config.yaml
n_layer: 14
d_model: 704
n_head: 11
n_kv_head: 11
head_dim: 64
d_mlp: 2816
vocab_size: 16384
activation: "gelu"
norm: "rmsnorm"
norm_place: "pre"
norm_eps: 1e-05
positions: "rope"
rope_base: 10000.0
rope_fraction: 0.25
qk_norm: true
attn_scale: 0.125
bias: "all"
tie_embeddings: false
parallel_block: true
init: "normal"
init_std_qkv: 0.0226
init_std_o: 0.00427
init_std_up: 0.0226
init_std_down: 0.00214
init_mimetic: 0.5
optimizer: "adamw"
lr: 0.000624
beta1: 0.95
beta2: 0.95
weight_decay: 0.16
lr_head: 0.00309
grad_clip: 0.5
warmup_steps: 502
schedule: "wsd"
decay_fraction: 1.0
decay_shape: "linear"
final_lr_fraction: 0.0
batch_tokens: 131072
seq_len: 1024
doc_mask: true
train_tokens: 1144000000
steps: 8729
dataset: "wikipedia_en"
MLP neurons of a small language model. Each row is named by its layer, matrix (down: output weights) and neuron, and shows model dimensions 485-580. Each number is 50 + 15 x the weight over its row's rms, rounded and kept within 0 to 99.
A block is one neuron, or neurons of one layer that tend to fire together. After each block is what it responds to, as a language model described it from the Wikipedia text at the highest values.

L7.down96:54 64 50 28 53 48 51 48 49 67 60 30 63 71 51 36 40 52 28 60 34 27 40 62 78 62 69 41 40 73 36 58 36 48 66 54 51 45 53 58 45 30 46 72 38 42 35 16 56 46 65 63 26 43 40 38 23 85 72 55 62 53 58 55 65 41 76 38 61 72 11 43 52 50 56 45 58 55 54 13 44 59 56 29 78 27 40 30 76 64 45 49 53 74 43 72
L7.down223:55 65 36 70 61 75 39 66 44 32 32 44 56 53 69 73 46 48 42 48 40 47 53 61 54 40 74 45 76 55 74 49 46 41 38 27 39 46 66 44 62 57 58 48 34 60 43 69 86 48 67 45 49 24 52 39 35 74 45 57 64 49 72 49 55 57 75 45 56 57 43 58 68 69 76 57 53 59 56 45 64 42 57 44 33 56 40 43 39 44 50 48 49 43 65 48
L7.down999:38 61 44 86 36 56 47 48 66 53 63 44 31 70 53 36 58 35 61 46 51 52 33 45 60 23 86 83 49 22 12 61 45 38 39 33 55 48 53 36 41 58 49 56 51 36 59 57 58 22 58 49 17 21 64 46 44 51 69 53 56 57 32 51 58 68 46 32 69 33 53 83 38 41 39 55 34 78 59 46 39 57 89 55 61 48 42 41 53 36 53 55 47 67 28 57
L7.down1298:58 67 71 41 62 38 46 46 13 72 55 69 70 34 44 44 71 59 59 62 40 70 47 52 67 72 50 50 48 36 58 57 19 51 72 72 54 42 44 48 37 67 41 62 65 65 52 68 64 30 43 42 54 44 28 48 66 54 48 55 62 47 28 45 54 59 57 57 42 50 60 56 74 52 65 43 38 85 64 46 54 33 62 49 44 47 40 41 26 71 35 48 55 45 69 48
L7.down1329:21 67 44 30 45 33 54 55 44 53 53 50 79 57 57 68 38 82 37 52 44 38 72 41 67 53 58 43 46 37 58 62 24 62 62 52 36 89 45 43 37 51 43 45 32 56 69 42 63 54 67 46 75 61 33 58 25 71 60 52 53 95 49 48 40 64 45 52 32 47 54 34 49 47 65 63 88 81 66 55 33 88 51 61 39 62 15 48 51 38 42 41 63 28 36 61
L7.down1567:39 32 33 78 51 44 32 46 37 57 32 46 66 34 22 58 57 45 46 62 66 50 64 38 38 41 60 34 47 55 68 31 52 28 77 65 48 40 52 61 41 45 65 56 23 61 17 59 38 46 56 52 55 39 68 45 34 58 51 24 62 65 64 35 52 70 46 35 39 36 36 76 48 45 39 52 72 45 45 64 57 74 57 33 40 31 40 58 48 60 37 20 41 71 60 44
L7.down1748:40 66 34 58 67 70 31 66 37 58 55 71 71 36 44 79 68 59 68 75 59 44 44 35 47 47 48 62 59 53 93 64 66 47 72 44 46 55 54 40 54 80 47 63 27 69 47 63 51 27 74 41 55 37 52 53 21 54 61 36 49 60 76 36 45 56 71 14 46 43 41 78 52 55 80 66 51 68 12 51 52 37 54 43 38 38 57 54 44 61 40 65 56 44 65 35
L7.down1902:40 54 36 66 73 27 42 50 23 52 84 62 55 46 55 78 54 26 48 35 67 32 22 67 72 50 75 54 59 38 46 74 46 48 56 70 58 35 55 48 55 99 39 44 39 60 73 54 65 45 63 58 49 33 52 52 18 40 65 29 74 42 26 50 54 61 53 46 56 48 85 52 67 62 48 56 52 52 52 48 58 58 76 70 39 47 62 62 67 56 42 19 53 20 43 29
L7.down2174:26 60 43 66 60 69 34 45 36 49 62 22 52 42 15 29 52 38 51 69 53 50 54 59 71 17 34 42 60 50 56 26 53 42 71 58 54 64 46 51 62 42 45 82 67 80 42 55 43 38 41 62 33 48 30 48 43 53 45 39 56 43 61 81 53 56 66 42 92 60 57 51 67 57 55 76 52 74 28 32 64 56 66 36 63 18 47 23 51 59 46 66 64 49 67 56
L7.down2354:57 56 65 43 64 53 42 35 40 65 77 53 70 42 56 55 54 46 55 49 50 43 11 42 55 32 78 75 48 31 37 61 40 77 47 64 38 44 39 62 35 73 62 73 36 40 84 60 58 53 35 38 56 31 64 65 24 60 56 50 66 45 52 49 58 59 45 66 56 40 57 64 39 23 49 46 52 62 34 49 62 68 49 73 37 40 55 15 55 40 66 63 71 36 66 51
L7.down2373:46 71 69 66 78 42 45 62 40 21 63 59 41 51 63 21 44 56 51 75 23 55 33 51 41 64 47 30 11 34 35 55 53 55 40 63 59 68 50 61 26 76 62 36 57 45 79 46 66 55 33 77 49 45 34 64 86 43 29 24 36 44 37 47 51 63 83 47 30 43 66 50 32 56 47 47 66 73 33 51 69 47 40 64 54 55 46 19 09 44 47 44 42 61 43 36
L7.down2384:53 40 21 70 78 34 58 22 66 56 81 43 54 68 52 34 44 58 50 25 35 66 45 57 83 54 30 36 44 69 30 58 64 51 37 59 62 77 66 37 77 30 73 52 53 47 47 74 56 53 47 59 59 00 45 69 76 53 39 47 58 36 29 37 57 56 54 25 59 52 58 47 55 46 54 64 52 53 61 40 40 43 61 73 40 42 56 59 40 61 72 56 56 36 31 51
L7.down2466:68 27 28 55 71 69 00 68 46 53 64 31 46 41 39 23 46 28 57 70 52 44 56 47 96 38 31 54 54 60 28 45 57 52 61 23 55 37 61 45 53 61 70 50 60 76 68 76 39 39 54 46 65 64 51 51 39 47 51 29 60 42 37 52 72 34 26 16 78 29 60 88 53 34 74 41 80 43 55 45 49 44 83 79 49 60 26 58 49 73 57 34 63 48 58 58
L7.down2483:44 38 60 54 54 75 42 68 46 42 27 45 41 30 63 50 44 50 54 87 72 45 66 54 71 37 58 55 53 66 50 36 62 24 85 68 58 31 49 48 33 54 48 32 59 71 44 46 59 67 73 47 65 51 00 40 46 45 41 45 39 71 69 35 53 59 49 42 48 46 36 75 48 48 75 46 66 39 38 72 52 54 62 19 30 47 24 23 46 41 67 23 37 27 39 94
L7.down2594:47 57 50 68 27 71 50 40 44 66 21 50 59 48 17 36 69 40 31 53 43 45 57 56 63 61 51 56 51 49 55 57 36 48 77 48 46 41 31 78 53 49 59 48 31 42 33 36 59 54 57 36 53 32 54 60 26 71 56 78 64 65 54 71 42 61 61 35 46 49 68 58 53 37 35 56 25 56 42 47 55 68 68 44 32 41 39 57 36 42 08 46 70 55 81 46
L7.down2683:32 65 44 48 68 72 53 48 33 55 57 47 58 60 75 65 45 28 52 54 36 28 51 59 63 58 67 56 58 34 61 53 43 57 70 81 31 71 47 64 45 81 46 52 56 57 51 73 45 31 47 44 47 36 54 45 46 63 37 40 39 42 66 41 38 51 66 35 62 61 68 57 58 52 91 57 53 89 34 69 30 49 56 48 51 76 34 43 31 66 63 24 79 51 56 35
Responds to: Verbs expecting a direct object. Transitive verbs or verb endings, often after to, that or which, right before their object, such as helps, obliges, keeps, save.

L5.down592:67 65 38 40 42 68 96 46 37 58 80 47 64 61 66 54 34 49 35 47 44 41 46 42 71 57 63 74 20 85 41 47 32 37 34 59 37 52 74 41 49 71 58 45 65 55 61 56 64 58 64 48 30 39 77 58 68 60 41 55 43 60 69 43 66 44 49 49 62 42 82 69 68 39 36 57 54 71 50 68 38 57 46 28 46 70 38 41 43 29 32 24 55 72 36 49
Responds to: Pre-year date tokens. Fires on the token just before the year digits in dates: century pieces like 163, 201 after "in", commas in "May 5, 2004", month names.

L4.down543:21 15 36 49 54 53 43 53 66 67 77 34 39 46 61 54 57 46 33 45 43 63 90 40 79 57 21 62 57 46 54 53 47 44 52 54 59 73 69 70 41 32 51 43 54 43 52 54 46 15 49 68 33 44 43 42 25 46 22 58 57 50 55 78 69 28 42 59 30 52 60 61 51 24 63 69 50 59 51 48 42 13 66 39 51 57 61 07 52 60 52 44 70 42 56 40
L4.down732:49 34 49 71 53 26 56 80 43 48 66 60 53 61 40 40 63 68 34 75 28 59 38 28 64 73 37 55 60 49 39 26 27 23 44 44 42 50 54 51 85 27 58 63 65 56 34 52 30 48 70 44 37 61 44 46 57 58 45 48 30 67 44 75 76 52 51 16 48 25 72 43 29 12 53 73 34 32 56 76 40 34 24 45 67 49 22 29 48 49 57 67 18 57 34 69
L4.down1606:54 44 61 52 48 56 67 64 66 48 55 81 41 61 39 68 55 54 33 48 46 42 56 67 59 64 08 45 32 47 35 40 70 28 52 72 52 54 52 58 69 63 31 55 28 31 50 49 25 34 71 55 26 44 44 66 44 59 44 75 35 48 45 50 72 25 52 23 78 76 47 77 64 60 64 38 44 73 55 48 73 45 54 51 58 61 34 45 70 20 49 43 35 45 42 64
L4.down2741:45 13 50 54 40 41 54 53 49 64 54 58 48 59 49 55 67 59 32 67 41 66 68 29 71 49 21 72 89 46 23 61 45 35 49 29 62 36 54 32 37 47 53 70 31 49 26 59 69 36 26 44 40 53 42 61 38 46 35 63 22 59 47 47 61 34 49 37 79 44 73 66 44 53 50 80 57 35 45 62 51 26 53 35 42 43 43 51 66 51 64 21 39 60 52 53
Responds to: Time expression endings. Last token of a date or time phrase after in/on, such as the final year digit (in 1963), month names, "later in life", "at times".

L5.down971:50 54 32 48 67 69 55 52 62 43 43 25 21 59 72 71 28 57 51 42 57 52 44 53 31 29 38 44 35 64 61 68 34 70 71 97 54 49 44 57 42 63 48 50 55 46 60 70 47 55 56 59 51 56 59 68 47 26 40 35 18 24 50 50 35 55 48 36 39 59 60 52 41 53 70 44 85 51 41 52 25 54 73 52 57 42 32 58 44 41 48 35 64 29 71 25
Responds to: Transitive verb endings. Final piece of a verb or verb-like word that takes an object next, e.g. cap-turing, asser-ts, own-s, looking for, mostly in narrative or biographical prose.

L4.down35:64 35 64 45 53 33 45 59 34 20 50 68 38 53 35 63 41 57 70 43 45 47 43 63 67 44 52 76 20 36 68 39 39 52 62 55 37 40 68 47 64 86 51 58 73 54 56 27 50 37 35 51 34 52 44 67 61 25 44 34 44 33 28 60 71 38 74 57 33 66 46 19 60 42 48 70 44 24 41 62 43 65 73 48 61 45 38 24 51 42 49 50 37 41 30 33
L4.down130:51 50 63 44 72 27 60 57 54 42 54 48 62 44 31 59 58 51 57 28 63 25 32 35 54 56 44 52 72 58 41 55 45 72 47 36 55 48 62 54 72 44 62 46 57 27 51 85 61 29 38 34 59 37 75 57 60 59 39 57 45 43 40 60 58 53 38 64 52 60 56 50 38 41 40 31 47 65 45 56 37 64 54 39 36 58 48 41 64 20 47 37 53 68 61 81
L4.down131:53 16 49 39 29 37 51 40 67 36 41 17 53 46 24 63 43 49 53 31 71 57 84 55 64 62 38 52 66 60 42 56 38 49 60 31 84 50 41 47 43 37 66 83 34 29 31 67 56 55 54 62 37 39 71 40 80 39 56 55 49 50 36 46 56 27 45 51 66 33 62 37 41 43 56 07 59 24 61 48 36 53 67 48 47 56 37 63 75 53 38 41 45 23 41 45
L4.down2173:58 42 32 43 51 51 37 56 52 49 65 35 33 38 24 52 52 40 63 24 75 45 35 27 28 58 47 55 60 68 59 56 30 81 60 48 50 05 65 34 42 48 46 83 81 40 51 43 63 27 45 47 43 48 72 42 56 31 79 77 38 63 62 56 34 37 32 54 53 45 31 52 44 29 39 18 76 36 51 09 36 91 48 76 64 46 46 46 68 64 63 48 29 62 48 55
Responds to: Inside title names. Word pieces inside multi-word titles and proper names (songs, albums, books, shows, places), mostly mid-title words like to, The, Please.

L4.down794:65 52 57 57 46 51 45 69 42 45 43 12 60 43 83 42 54 58 56 38 60 53 28 54 52 69 68 56 55 49 72 60 39 43 47 82 36 67 38 31 21 63 25 51 48 58 83 37 42 48 81 35 57 39 22 31 15 66 67 53 26 49 39 22 48 67 66 56 30 70 28 58 48 52 77 42 44 70 59 52 29 38 57 84 61 43 58 33 57 57 58 66 40 53 33 32
L4.down975:38 47 44 40 31 40 45 79 40 78 61 55 68 23 53 51 36 53 29 51 70 64 53 21 73 37 41 47 66 64 55 58 45 75 54 31 49 60 63 63 49 41 50 48 65 67 52 23 43 54 54 39 38 26 34 26 09 42 41 51 31 79 49 15 79 46 35 26 58 68 23 45 41 57 48 62 87 42 51 38 56 50 38 23 72 53 38 38 74 65 36 41 21 69 51 59
L4.down1327:50 35 44 51 68 46 46 77 41 73 71 35 71 78 50 56 33 63 60 59 77 43 27 35 67 40 73 53 65 42 75 03 38 35 16 50 46 40 44 31 63 53 42 45 37 49 53 43 48 56 61 20 80 42 76 36 59 38 55 35 68 39 61 27 53 51 38 63 53 57 72 43 64 34 51 58 50 35 86 40 67 44 33 53 49 59 72 67 27 71 57 53 48 54 64 32
L4.down1697:51 54 57 36 58 50 46 92 66 55 51 44 56 68 52 59 50 42 60 81 47 53 80 16 63 62 31 11 78 76 37 40 53 71 88 50 48 78 40 74 59 26 53 39 50 24 53 57 72 60 37 64 48 36 46 54 51 36 34 32 69 48 57 36 42 55 62 34 56 49 27 47 42 32 80 21 61 66 41 16 50 42 45 53 63 48 62 38 61 69 49 55 56 31 57 62
Responds to: Verb before its object. Transitive verb endings, mostly gerund -ing pieces, right before their object, e.g. improving the, reflecting its, to protect his.

L5.down600:38 61 75 68 59 63 74 49 24 47 47 54 44 51 28 69 45 52 43 44 40 33 60 48 46 30 28 46 71 59 76 53 64 29 48 48 67 44 50 29 48 83 51 61 45 44 16 39 57 54 50 44 40 41 52 33 57 26 55 58 58 26 45 42 48 38 80 44 35 40 66 64 50 46 59 36 50 39 54 42 24 49 49 29 25 51 52 42 79 81 53 36 31 58 61 57
Responds to: Inside multi-word titles. Connectors and middle words inside titles, names and ranges, e.g. "All or Nothing", "Grits & Gravy", "The Night Of", or the dash in 2000–2001, plus mid-name pieces like Qu-ad City.